From a checkpoint of a small transformer trained on Wikipedia.
Size: 11 layers, width 384, 6 heads of 64, MLP 1536 squared ReLU, vocabulary 16384, 32M parameters.
MLP neurons of a small language model. Each row is named by its layer, matrix (up: input weights; down: output weights) and neuron, and shows model dimensions 144-207. Each number is 128 + 24 x the weight over its row's rms, rounded and kept within 0 to 255.
A block is one neuron, or neurons of one layer that tend to fire together. Before each block is what it responds to, as a language model described it from the Wikipedia text at the highest values.

Responds to: Number-completing digits. Final digit chunks of numbers, especially the second number of a range or score after a dash or "to" (606–647, 10–27, 94–95, 50,000); also ", is a" after an article's opening subject name.
L4.up471 [ 76 135 113 114 113 131 118 148 139 115 101 132 104  86 122 170 138 111 154 112 124  98 130  95 119 162 103 128 123 129 137 109 117 136 138 167 129 112 124 105 147 137 138 152  83 119 108 133 132 176 115 141  96 140 133 126 115 184 140 127 117 186 111 137]
L4.down471 [131 143 137 143 138 175 105 138 169 157 144 127 109 201 155 121 106 124  97 146 124 159 124 142 127 134 115 130 144 142 111 125 130  73 101 125 158 164 145 147  94 138 140 107 175  98 140 119 153 157 143 124 163 105 117 117  87 128 121 133 117 137 105 121]

Responds to: Word piece after initial letter. Second word pieces that come right after a lone initial consonant, mostly c or d, such as d-ens-ity, c-yl-indrical, c-a-ution; weaker on words following names.
L3.up502 [122 148 158 141 134 173 136 130 156 148  90 161 125 154 151  92 135 162 136 113 123  89 152 160 163 152 112 129 108 159 109 167 120 163 138 138 161 103 139 152 139 149 111  95 147  59 118 136 116  99 120 132 147 111 127 146 109  92 134 190 149 141 115 127]
L3.down502 [ 97 100 143 104  91 128 121 141 136 104 103 148 153 105 128  97 162 157 116 130 140 164 140 127 133 124 140 122 128 123 155 164 124 141  92 168 104 116 157  97 102 155 110 146  80 126 118 143 141 146 108 133 117 143 112 133 139 128 112 103 145 150 143 128]
L3.up711 [136 178 131  58 124 186 110 139 157 147 130 114 148 134 101 110 112 138 134 132 141 134 160 143 125 162 119 127 125 149 111 108 113 127 127 133 113 140 130 128 154 120 124 146 168 122 106 119 157 162 131 103 150 144 131 132 167 134 134 145 114 138 136  99]
L3.down711 [135 137 132 113 143 166 146  97 140 158  95 119 122  95 120 137 127  94  65 152 157 118  87 125 143 109 144 152 130 108 151 138 151 115 135 144  99 113 129 125 127  83 136 126 148 113  74  93 126  92 128 161  78 158 143 118 126  94 128 148 105 139 134 189]
L3.up1253 [127 122 143 106 119 149 122 130 117 119 136 166 130 112 121 147 115 148 132 114 192 116 161 114 119 131  79  90 177 108 124 187 123 145 139 129 158  96 128  94 146 114 121 112  94 155  87 130 151 117 153 146 111 136 112 116 147  75 137 123 150 106 146 172]
L3.down1253 [138 112 114 156 140 116 123 136 157 117 142 114 126 133 102 127 148 129  98 162 121 140  95 125 132 123  78 139 119 109 146 109 155 106 169 126 159 176 154 145 156 143 112 168 135 133 117 167 117  78 132  52 130 142 142 118 145 159 145 119 126 115 115 147]
L3.up1371 [162 153 110 136 113 188 112 135  72 101 153 113  81 122 165  99 122 133 110 128 142  91 143 131  92 195 185 133 164 115 131 151 154 126 135 102 138  87 132  99 108  90 118 112 120 113 121 139 145 111  94 113 138  98  83 132 128 131  93 109  98 114 117 131]
L3.down1371 [147 115 131 117 147  99 119 178 134 131  93 105 121 143 136 100 131 152  89 195  99 106 139 132 118 104 113  72 121 103  90 121 103 152 134 126 110 150 156  89 116 151 130 138  85 127 165 107 136 162 150 110 142 132 147 148 143 116 109 152 122 121 121 104]

Responds to: Mid-word subword fragments. Short mid-word pieces, often liquid-consonant syllables like ol, il, yl, oc, inside longer words such as portf-ol-io, b-il-ateral, cyl-inder, circum-l-ocutions.
L8.up46 [106 123 166 115 158 117  62 116 127 125 148 107 169 120 122 139  83 130 147 160 108 103 145 119 138 114  81 145  88  71 113 122 167 125  95 125 180  91 155  81 103 125 151 159  88 113 134  93 129 116 112 137 148 167 113 136 109 154 144 147 107 121 102 129]
L8.down46 [128  98 118 100 130 155 112 124  91 157  88  82 131  94 106 104 134 146 100 101 120 162  96 133 138 157 172 147 164 168 137 129 157 134 128 108 104 118 108 173 175 145 138 148 156 119 136 122 131 150 129 134 119 105 123  96 153 116 115  94 138 141 149 110]
L8.up385 [144 100 132 121 170 142 111 127 104 146 108 120  96 159 122 123 102  87 155 109 160 115 117 136 123 148 135 166 171 173 160 140 140 109 104 113 102  85 119 167 101 139 149 156 114 128  87 123 114 141 147 117 146 132 131 157 103 147  59 139 163 176 149 118]
L8.down385 [149 115 136 112 181 147 125 121 108 149 160 122  68 158 122 124 103 111 105 107 130 158 126 134 141 125 137 161 108 148  53 135 149 129 149 121 121 115 144 110 147 138 127 150 131 136 131 133 113 141 129 120 140 109 110  84 159 133 153 137 137 146 155 104]
L8.up704 [103 140 107 117 146 126 112  83 165 157 129 114 146 167 146  97 121 128 111 188 120 123  94 155 138 134 122 130  92 136 117 143 118 103 100 138 123 145 115 121 172 107 132 133 149  99  83 123 185  80 158 123 152 130 120 131 160 119 141 134 100 143 167 155]
L8.down704 [ 94 158 122 144 174  92 129 138 158 162 148 116 112 188 120 117  96 129  85 124 125 112  97 128 137 134 123 106  71 126  88 149 109  88 124 136  96 115 128 133 137 144 141 148 130 122  85 138 123 116 104 104 140 146 140 166 140 118 121 154 127 170 123 129]
L8.up1236 [120 137 143 145 101 150 104 144 105 100 168 141 129 143 131 112 127 124 102  95 155 123 174 115 130  82  96 166 149 109  94 168 133 102 155  94 127  82 125 108 126 136  77 147 147  91 114 109 193  97 125 141 177  89 118 143 145 132 108 114 105 146 207 132]
L8.down1236 [122 160 124 113 134  74 169 153 118 141 117 139 143 103 102 121 148 141 115  77 155 138 168  83 122 116  98 112 109 170 133 199 141  92 160 149 103 108 118 136 125  81 102 128 147 190 116  89 152 151 112  95 163  95 100 112 112 161 147  94 117  98 127 136]

Responds to: Sports table and heading tokens. Word pieces in section headings, table cells and lists of sports and chart articles, such as Left club, Knockout rounds, Game 4, Scottish Cup.
L8.up300 [104 137 146 100 138  98 101 102  93 166 102 111 101 136 121 113 131  96 123 137 123  98 160 144 107 162 150 147 155  96 164 119 115 142 128 112 118 123 129 126  77 149 184 149  88 132 148  87 161 123 142 172 151 134  83 157 154 131 152 117 117 129 143 126]
L8.down300 [167 104 118  99 126 105 139 161 155 156 135 151  99 116 111 149  94 123 146 170 171 176 105 152 151 134 137  84 169 146 145 122 178 144 157  69 129 164 133 168 159 143  91 150 192 116 124 169 110 142 109 122 151 151 179 150 125 132 114  94 113 160 136  93]
L8.up485 [ 92 134 136 141  99 102  98 110 154 119 189 101 126 183 152  93 144 119 123 171  87  73 138 139 138 152 124 132 128  99 129 144 108 133  93 105 131 119 116 107 113 138 133 151 110 116 150 155 103 117 158 144 105 124 111 154 147  99 123 124 103 153 163 122]
L8.down485 [143 112 130 125  70 124 129 124 115 146  95  95  87 115 173 133 106  95 165 129 125 107 148 140 110 113 158 124 107 162 140 123 166 103 136 108 116 142 168 151 119 122 149  88 133 140 149 156 102 151 146 198 145 136 102  98 121 130 124 126 117 128 119 135]
L8.up836 [135 148 143 118 119  81 139 120 148 133 185 164 101 118 139 123 134 171 121 123 148 135 149 135 126  98 149 131 115 141 123 146 164 128 101 125 148 152 100 144 146 158  87 131 115 156 146 133 142 168 104 115 143 121 104 139 134  80 116  82 101 147 117 142]
L8.down836 [132 123  66 176 105 110 102 112 144  59 150 146 126 122 131 159  96 160 132 151 111 164  94 137 144 154 138  80 126 138  93 122 145 158 114 127 138 114  97 100  98 157 125 134 135 117 164 149 134 128 130 173 120 155 122 150 138 125 126 115 124  93 101  88]
L8.up1453 [126 122 173 129 104 102 111 157 179  90 135 172 104 162 141 135 120 146 139 126  94  31 124 158 123 153 115 148 106 129 137 147 116 120 120 152 146  92 118 132 143 173 107 139 130 167 124 120 137 102 131 176 102 125 114 116 150 155  95 137 123  84 160 115]
L8.down1453 [122 122 123  78 195 135 156 149  84 120 125 161 186  90  71 110  97  86 106 122 123 103 104 149 119 107 120 156  71 110 147 150 118 105 129 155  94 120 141 127 131  69 160  95 161 107  98 140 123 133 112 174 110 132 119 121 116  75 137 130 123 133 135 100]

Responds to: Degrees and honours received. Tokens in biographies that begin or continue the name of a degree, award or title a person received, e.g. doctor(ate), M(Sc), Grand Cross, and sometimes the verb or pronoun just before it ("was", "his").
L8.up60 [105 106 152 124 145  64 104 110 150 134 163 140 152 116 171 117 146 137 141 125 131 104 159 129 140 119 141 149 117 149 133 109 130 148 118 118 149 100  73  73 139 146 114 102 131 123 138 103 155 157 114 117 132 114 114  89 117 127 136 132 111 135  95 120]
L8.down60 [110 151 126 113  89 113  88 113 120 127 126 117 111 124 115 139 188 110 106 133 136 136 113 127 156 110 150 177 146 127 137 133 124 116 129 124 124  50 117 111 149 109 128 168 147 166 117 138 102 105 151 144 153 160 107 128  92 103 163 137 113 145 132  98]
L8.up252 [124 117 133  73 142 109 125 135 136 133 121 134 141 145 157 154 134 170 166 149 140 134 143 118 152 122 170 178  85 154 160 129  99  96 128 117 123 124 134 102 109 128 126 129 124 159 143 132 147 113 111  90 147 153 132 106 112 147 138 105 125 152  91  95]
L8.down252 [122 152 150 145  94 123 116 149 153 121 108 149 161 170 150 152 122 106 184 113 112  93 118  85 139 122  97 141 121 130 147 104 134 125 108 134 148 119 116 136 145 112 125 156 115 142 103 130  79 107  95 112 138  89 135 141 112 126  71 158 122 100 140 169]
L8.up686 [114  89 133 117 154  98 103 125 125 161 132 127 129 139 143 105 162 133 131 124 146  84 124 162 119 167 179 164  89  97 114 108 124 150 172  99 147 128 111 119 119 139 130 135 108 170 133 162 169 149 129 125 129 134  95 131 103 164 140 101 126 113  62 187]
L8.down686 [137 140 153 150 114 137 133 146  93 101 173 153 121 155  94  96 154 100 133 177 122  89  93 109 118 143 158 162 127 127 116 130 130  91 168 103 109 137 145 104 127 149 137 135 152 126 151 118 119 121 112 109 131 126 128 159 118 162 156 143 117 132 141 150]
L8.up1252 [108 129 206  78  95 118 157 159 133 107 117 102 144 131 182 174 140 136 106 129 139 141 178 168 109 141 134 168 134 149  90 134 128 106 130 149  98 103 130  99 153 140  79 139 146 154 126 123 170 134 109 122  78 102 134 114  95 137 129  93  94 136 116 138]
L8.down1252 [138 117 100 154 116 101 104 125 118 180 134 129 124 119 110  78 123 173 140 141 139 108 105  83 130 129 137 114 125 118 117 143 114 104 115 137 101 113  65 145 151 143 144 183 133 165 133 106 104 141 171  73 139 144  61 135 117 110  98 156 101 125 152 121]

Responds to: Digit groups in numbers. Final digit chunk of multi-digit numbers, usually after a thousands comma, in census, election and box-office figures (1,'010', 50,'000'); occasionally mid-word pieces.
L3.up87 [152 132 131 130 133 146 129 116 121  89 129 152 124 113  97  54  98 125 130 127  78 137  99 110 113 136  98 139 153 145 140 121 141 123 126 134  91 140 131 116 123  82 102 133 139 101 189 130 188 111 128 141 147 165 159 152 133 130 149 136 147 124 110 106]
L3.down87 [145 108 106 112 135 127 117 150 144 129 109  88 140 162 134 172 185 117 134  85  81 122 126  98 125 118 136 101 121 146 143 118 193 104 145  86 180  90 142 135 144 138 173 116 114  79  93 112 129 148 137 151 135 131 146 146 108 134 103 105  86 142 141 111]
L3.up637 [104  99 127 146 145  98 146  84 128 137 123 127 169 176 110 171 153 108 147 168 140 144 115 122 160 160  78 149 164 122 122  83 148 114  95 159 120 138 142  94 147 124 142 146 130 146  93 121 143 144 163 123 157 137 128 150 138 142 142 155  74 121 142 145]
L3.down637 [116 133 104 150 108 127 142 155 144  78 158 146  99 159 157 152 170 125 115 100 104 120 143 162 123 128 128 134 105 138 137 131 109 116 134 123 158 112 144 138 117 114 116 140 123 113  76 102 103 149 121 140 102 114  84 133 105 143 125 129 108 148 158 106]
L3.up1098 [125  99 105 146 126 129 143 121 108 120 148 165 130  99 109 136 149 144 123 127  93 122 123  88 142 131 111 126 116 128 112 108 156  87 120 102 127 104 164 127  93 150 125 158 109 126 145 118 144 145 107 149 122 119 122 130 118 110 115 118  63 131 125  68]
L3.down1098 [151 117 167  82 158 117 112 128 131 153 136 129  78 158 173 138 149 121 120  89 154 138 192 120 148  80 135 146 131  98 130 120 126 128 150 123 103 122  89 172 165  84  90 127 146 129 112 119  76  99 151 113 129 150 118 142 124 124 152 180 156 145 123 129]
L3.up1304 [135 112 116 101 148 159  91 120 116 139  91 139 154 114  99  98 137 110 153  77  93 143 146 101 136 128 125 140 148 132 127 108 160 128  92 143  88 134 137 136 151 128 135 110 131 113 162 136 102  88 115 100 166  98  90 162 128 106 152 123 110 161 154  88]
L3.down1304 [113 106 128 164 138 128 125 125 132 146 122 142 131 148 152 158 128  93 124 137 123 143 116 139 136 158 141 131 120 128 129 152 143 136 194 113 130 168 108 110 115 104 171 125 152 106 118 142  99 147  99 148 115 179 160 134 130 154 104 118 103 156 122 127]

Responds to: Numeric quantity continuations. Digit groups and magnitude or unit words completing a number in a quantity, such as 24.32 billion, 15,000, 98 people, 40 mg.
L8.up159 [100  75 141 125 151 123 129 138 128 186 111 108 116 146 157 100 130 128 186 127 128 135 125 164 117  96 137 124 106 104 197 156 134  83 122 138 146  79 109 115 144 110  95 118 117 109 143 177 123 123 104 167 100 122  83 135 144 145  91  84  92 137 155 144]
L8.down159 [153 128 100 136  94 132 127 119 103 121 121 112 147 134 112 125 133 124  91 100 117 153 105 137  97 158  90 124 117  78  87 161  93 139 149 114 152  98 144 124 106 130 100 126 134 142  91 140  96 117 151 157 121 189 121  87 145  93 136 110 161 141  91 123]
L8.up820 [123 124 117 133 118 126 124 117 122 103 145 112 139 131 126 163 146 168 154 117 100 141 140 110 131  96  71 137 109 138  87 138 151 145 117  98 103  93 134 103 151  80 141 183 105 131 133 131 141 146  96 166 135 121 134 133 133 168 119 156 101 156 155 118]
L8.down820 [130 154 110 121 138 112 119 123  95 163 147 144 114 130  96 101 100 159 108 132 151 117 156 131 134 186 110 106 102 111 137 108 135 110 121 108  89 153 109 122 170 124 124 106 150 139 118 131 169 130 134  96 155 142 151 113 114 138 116 149 105 124 100 156]
L8.up1106 [160 177 137  89 115 173 160 132 137 105  93 115 133 112 121 141 138 120 170 124 153 159 106 138 113 111  82 166 109 116 158 111  81 131 131 118 140 111 127 110 149 142 118 149 109 103 165 128 151 135  90 186 137  94 119 135 140 127  96 104 109 165 164 141]
L8.down1106 [115 146 117 152  84 137 122 168 136 117 118 130 151  96  99 145  82 131 173 133 110 106 123 134 153 146 125  90 163 117 142 111 121 126 132 151 156 138 136 158  81 161 142  72 139 156 150 136 163  66  77 154  79 119 151 169 144 136 109 125 120 142  99 131]
L8.up1513 [111 115 157  97 134 146  80 156 151 126 105 106 124 163 131 113  79 129  81 100 145 127 134 143 138 121 106 141 193 119 154 150 109 138 112 129 123 114 106  94 159 100  95 163 119  97  87 130 164  96 136 147 117 130 145 190  88 155 149 148 134 164 153 114]
L8.down1513 [129 115 128 109 133 147 159 167 112  94 102 130  95  96 161 136 100 119 143 145  82  99  93 107 136 125 132 110 123 129 114 138 117 108 103 146 143 121 122 142  89 151 119  96 111  85 114 121 116 105 130 143 131 129 141 179 125 133 105 135  89 133 142  85]

Responds to: Before next sequence number. Table cell separators, line breaks, dashes and month names just before an upcoming two-digit row, list or date number (around 20–23), plus some mid-word fragments of foreign names, like Kob|ay|ashi.
L8.up21 [142  75 152 102 107 151 158 134 107 117 129 134 139  79 122 129 165 133 116  78 106 118 130 104 166 142 178 205 141 129  90  85 116 130 108 152 130  94 124 101 129 135 103 130 145 112 171 112 102 143 133  89 136 140 108 122 143 157 144 147 120 137 150 167]
L8.down21 [ 84 176 137  96 167 149 125  94 116 136 166 110 112  87 144 113 100 142 107  91 117 147 139 114 131  92 140  99 139 120 132 145 174  89 150 140 136 147 118  89 107 107 123 125 168 151 116  91 115 132 131 150 141 137 115 132  95  98 129 118 151 124 121 129]
L8.up200 [136 102 144 115 128 167 118 154 114  89 135 106 131 127 112 110 117  90 124 140 110 125 156 154 102  69 168 114 122 127  88 123 121 141 144 132 127 119 128 102 136 145 130 136 171  96 137  96 136 123 102 139 126 133 105 140 134 162 114 185 151 119 152  71]
L8.down200 [182 132 137 150 136 134 104 123 121 141 106 110 114 111 146 144 145 120  77 126 139 108 150 137 109 127 148 107 109 142 168 122 164  99 128 127 123 105  90 119 139 176 135 120 133 140 136 106 145  79  90  65  97 136 145 137  75 129 125 150 141 112 165 117]
L8.up848 [112 119 114  92 145  94 160 134 135 110  85 146 110 102 108 139 148 152 193 182 110 104 102  94 137 106 147 133 182 110 130  98 102 142 134 126 113 129 122 145 143 134 132 128 101 148 112 112 152 113 121 121 158 165 117 145  84 105 144 177 104 132 132  89]
L8.down848 [ 95 113 125 103 115 151 115 115 133 101 160 125 126  78 126 154 128 127 115 177 154 144 123 176 126  92  92 116 142 153 104 132 124 122  96 104 132 114  84 159 132 128 144 148  99  93 152 117 160  98 100  98 118 106 160 100 143 119 159 111 121 160 131 114]
L8.up1501 [142 150 107 138 129  79 143 159  79  99 107  95 112 140 120 148  99 110 135 139 112 124 134 114 118 117 155 155 149 155 139  86 141  89 181 111 122 132  91 116 165 120 127 137 151 152 121 126 130 152 152 142 169 149 120 154 102 154 138 112 136 169 125 104]
L8.down1501 [198 107 151 107  99 128 162 137 136 147 136 180  84 141  97 113 114 121 133 146  92 123 151 107 110 145 156 109 140 149 168 129  92 116 160 124 142 141 131 141 184 121 110 122 137 148 178 132 164  98 131 121 160 170 100 113 135 154 123 165 147  80 161  94]

Responds to: Sports career tables and lists. Tokens opening a new row, list item or club name in athlete career tables and lists (line breaks, "- ", S in SD Compostela, CSM), plus career-event verbs like released and fired.
L4.up1425 [131 102 131 150  63 134 108  95 117 117 107 160 110 144 149 128 121 136 125 119 123 122 138 174 142 105 143 135 124  96 105 130 134 116 122 125 139  91 130 125 113 160 154 145 146 142 129 117 118 135 175 115 117 138 101 129 131 113 144  96 153 120  95 129]
L4.down1425 [151 189 141 109 159 124 110 164 122 132 141  91 115 158  73 133 143 113 104  81 138 132  88 130 101 133  75 126 143 151 134 161 121 128 105 144 104  94 126 165 162 138 132 119 113 109 147 154 108 131 106 101 111 129 150 101 108 153 143 120 101 156 165  84]

Responds to: US and degree abbreviations. Pieces of abbreviations inside institution or place names, like Ph.D., US, D.C., U.S., MUSC; weaker on mid-word pieces (Cur-ric-ulum) and biography phrases (young age).
L4.up816 [153 167  93 148 158 130 120 151  90 106 123  96 157 151 156 151 145 102 129 126 107 129 148  83 163 111 163 119  89 146 147 108 143 137 128 123  89 133  88 141 118  83 115 137 135 166 145 162 126 131  84 162 127 149 123 121 136 138  75 118 117 134 129 130]
L4.down816 [144 126 158 168 147 158 112 146 112 114 136 154 136 115 124 150 138  98 116 113 112  91 107 138 126  96 113 105  98 145 125  53  97 108 111 138 161 131 130 140 144 136 137 182  98 113  94 138 143  79 109 109 165 121 144 118  95 151 136  95 138 165 124 156]

Responds to: Mid-word pieces of foreign names. Interior word-piece tokens inside multi-piece proper names, mostly South Asian, Arabic or Central Asian, such as Satyanar-ay-ana, Mah-ade-v, Hy-der-abad. Weaker cases include middle pieces of ordinary split English words like Second-ary and nam-ely.
L4.up66 [146 110 135 135 184 141 173 103  77 137  95 124  81 141 145 121 126 144 116 137 119 177 133 143 120 154 131 140 111 121  84 104 109 105 127 184 150 118 147 123 106 136 127 105 141 154 134  74 151 125 166 110 116 107 123 162 126 104 151 113  85 116 118 124]
L4.down66 [171 141 107 156  88 140 160 125 103 123 154 144 120 136 153  99 106 143 140 111 114 133  79 127 122 144 128 106 119 151  86  97 136 109 137  70 149 115 158 145 165 106  73 142 105 104 120 140 138 161 124 118 184 198 125 147 113 157 117 154 125 126 141 134]

Responds to: Word piece after b. Word-internal pieces that directly follow an initial b or B fragment, as in b-ere-ft, b-ene-fits, B-ey-ond, b-ay-ous, b-l-ue.
L4.up564 [144 133  90 127 156 101 121 100 109 143 143 126 161 108 100 131 138  89 114 117 140 130 120 127 134 140  79 118 149 109  97 151 166 111 142 138  86  98 114 114 197 114 152 124  97 125 129 144  68 149 120 148  91 152 124 113 150 125 104 114 112 183 123 115]
L4.down564 [125 122 153 128 128 173 123  86  79 113 160 118 164 182 109  90 135 136 150 182 141 112 117 135 145 129 149 166  98 158 139 133 126 175 110 110 143 133 146 109 132 133 125 115 136 124 124 157 169 104 138 130 110 131 127 143 127 155 178 188 119 155  83 124]

Responds to: Mid-word name fragments. Word-piece fragments inside proper names and language words, mostly Indian, such as Hind-i, Pat-il, Ayinap-all-i, and also other foreign names like Juhan-i, Balas-ore.
L3.up144 [140 144 151 139 168 117 171 103 157 148 101 158 152 102 121 136 148 177 143  92  60 148 124  86 137 110 119 149  87 137 111 123 140 146 142 145 105 120 161 158 106 119 125 136 149 147 130 138  93 149 118 137 145 134 133 134 108 124 151 121 106 174 128 121]
L3.down144 [132 146 131 127  98 163 133 126 105 128 129 123 126 126 110 148 111 139 164 161 152 117 134 112  82 127 120 148 106  93 120 141 106 121 121 124 116 139 160 124 119 135 115  85  57 143 153 126 177 110 137 126 142 159 145 112 148  93 142 122 143 111 138 154]
L3.up379 [193 100 122 114 144 147 116 146 111 139 157 155 102 140 103 113  89 148 162 156 115 159 104 125 154  52 133 123 177 109 115 147 140 107 119 165 151 146 106 144 101 147 101 105 151  86 135 118 131  98 167 102 115 129  97 132 136 120 168 119  92 117  96 161]
L3.down379 [155 138 140 153 139 120 136 119  96  96 107 147 159 146  95 120  88 104  92 122  94 140  95 150 187 145  93 114 164  91 122 125 104 126 132 116 131 110 123 130 155 165 104 133 151 111 128 116  78 109 133 109 169 170 125 122  75 121 152 118  91 143 129  97]
L3.up658 [134 115 149 131 148  81  86 117  93 109 127 125  78 135 192 148 100 125 117 124 145  95 151 106 133 160 128 126 139  99 150 137 119  79 132 104 152 105 123  92 106 143 114 164 131 114 105  86 163 146 147 124 155 170 102 114 107 127 166 129  73 129 148  66]
L3.down658 [123 153 127 108 125 176 166 124 128  99  93 112 173 134 133 108 155 131 117 126 117 148 135 134 168 152 170 131 141 110 130 107 150 104 131 128 104 108 122 120 132 132 134 166 166 115 132 128  79 118 106 125 162 123 158 153 122 142 131 123 121 154 141 111]
L3.up790 [148 133 168 112 132 120 125 127 115  92 115 178  74 117 141 107 146 134 127 146 129 202 144  83 160 107 126 100 135 107 119 129 116 107  99 143 136 146 148 111 142 157 123 138 130 153 165 142 114 163 129  94 129 124 110 154  91 121 159 129 125 131 185  75]
L3.down790 [128 183  93 170 112 105 124  99 150 181 128 118 149 116  96 177 147 100 111  84 137 141 137 132 136 154 107 137 103 142 102 126 109 135 128 137 121 180 136 209 119  97 139 134 125 120 116 120 135 134 119 126 135 128 133 124  95 134 112 114 117 148  84 153]

Responds to: Role or status introducers. Words just before a role, title or status is named in biographies, such as as after serve/appointed, considered, of the after Commander.
L3.up43 [118 145 164 159 133 113 150 146 182 128 110 118 126 108 117 104 142  98 101 136 108 112  88 144 152 131 175 100 134 139 135 154 146 152 123 166 149 110 130  97 131 129 152 136 122 108 188 118 125 148 151 123 160 141 122 125 116 104 128 149 159 154 156 113]
L3.down43 [106 140 115 115 146 144 139 126  77 123 145 130 126 124 127 117 152 131 136 134 106 138 151 146 119 131 108 132 133 153 140 134  63 165 165 126 150 128 122 155 116 124 105 146 125 104  92 138 123  82 122 150 118 119 132 133 154 105 131 120 124 116 112 149]
L3.up71 [122 130 132 160 153 125 106 115 111  96 148 155 130 157 169 124 123 118 151 183 125 131 114 129 155 129 143  67 136 140 119 140  98 140 152 142  98 107 166 124 123 147 113 127  91 130 142 162 114 144 128 141  99 170  91  88 144 120 115 104 144 149  96 118]
L3.down71 [110 143 130 149 138 140  82 128 146 154 142 141 114 135 168 162 148  84 172 106 120 181 140 126  91 121 136 159 124 114 144 135 124 106 117 138 107  64 125 184 147 107 124 129  70 123 144 143 117  91 137 179 136  94 108 149 128 119 132 154 109  85 104 100]
L3.up358 [119 123 163 150 129 148 128 145 113  68 129 108 131 147 115  98  94 115 104 125  90 139 112 109 114 156 160  91 108 115  97 133 112 148 137 137 133 164  80  85  77 131 143 144  99  96 115 147 158 119 168 100 162 100 154 104 175 119 117 128 124 114 116 148]
L3.down358 [133 159 163 125 109 129 127 160 118 132 109 113 131 156 100 156 135 124 107 140 124 106 127 187 102 135  93  83 119 122 184 136 138  88 144 124 168 139 114 132 103 137 133  87 129 165 146 172  98 124 127  95 130  90 137 138 118 130 170 115 132 135 118 148]
L3.up1142 [148 109 142 139 153  90  84 129 131 133 143 106 169 147 135 137 136  89 131 160  87 126 119 115 159 164 119 153 123  93  96 132 166 105 167 126 111 124 135 120 150 140 110 156  94 143 117  96  98  98 148 154 118 112 131 109 122 131 148 104 165 133 124 141]
L3.down1142 [103 151 147 126  93 135  95 140 120 158 101 161 137 152 151 179 112 136 154 112 130 121 128 121 119 108 168 119 108 164 128 134  76 137 110 117 191 153 151 137 136 129 138 156 128 123 161 160 138  83 137 139 141  95 146 120 133 103  86  88 155 101  95  97]

Responds to: Line-initial quotes and separators. Opening quotation marks at the start of a line, opening song-title list entries ("Droptop") or quoted verse, plus colons, pipes and dashes in tables and lists.
L3.up363 [116 139 153 144 116 143 109 130 114 121 100  89 122 121 159 137 183 126 132 121 145 166 156 108 131 127 137 158  93 103 101 149 119  81 153 159 129 111 157 135 150 132 147 117 103  83 135 122 109 132  96 152 137 127 131 146 112 116 137 112 107 148 142 150]
L3.down363 [141 151 104  95  99 153 111 137 213 111 137 118 154 160 156 139 100 147 150 151 116 107 163 153 125 115 130  89 161 127 116 108 125 172  96  85 138 163 120  93 137 140 129 130 117 139 131 140 109 106 168  81 123 127 138 123 131 157 109 115 104 132 109 141]
L3.up567 [115 130 132 102  97  83 106 148 127 170 158 112 134 143 136 154 179 126 141 152 142 113 134 154 116 145 155 178  99 107 106 116 144  70 106 111 127 134 116 102 137 135 157 153 108 122 119 127 118 151 120 155 137 136 124 129 118 163 128 130 116 114 162 128]
L3.down567 [127 111 168 100  92 124 119 154 110 129 149 139 109 104 121 140 118 129 100 102 141 145 161 101  98  90 151  83 159  96 159 115 128 189  85 141  79 121 141 150 140 150 121 143 172 106 122 148 152 112 131 117 113 158 157 100 169 135 121 106 159 125 123  89]
L3.up643 [133 135 130 145 138 118  83 115 126 130 113 154 125 147 156 140 148 112 110 134 122 107 128  97 124 179 148 170 125 117 101  92 110 128 105 112 114 156 130  89 127 152 153 121 133 114 130 140 176 157  75 151 130 131 177 102 108 151 148 100 133 123 106 122]
L3.down643 [ 93 135 120 166 129  98 140  85  76 136 105 104 135 112  87 148 191 146 131 140 107 175 123 132 157 111  81 111 127 149 115 129  94 177 129 124 158  88 112 160 145 149 133 120 130 119  77 159 127 144 108 142 145 161 106 165 111 150 151 121 101 108 137 156]
L3.up938 [103 113 170 126 127 133 117 130  96 114 154  95 137 117 151 156 145 143  97 135 136 155  94 106  95 163 157 168 114 156  80 106  85  95 140 124 126 142 162 119  80 179 159 162 121 118 119 133 104 118 122 122 105  88 122 151  99 118 132 126 123 122 142 164]
L3.down938 [155 131 110 153 112 120 143 135 166  85 192 106 179 123 108  86 144 134 127 136 158 120 142 143 183 111 103 101 150 151 125 130 109 161 125 140 124 104 144 143 151 162 143  64 139 134 160 136 110 150 172 155 128 123 167  98 147 154 135  84 165 105  97 123]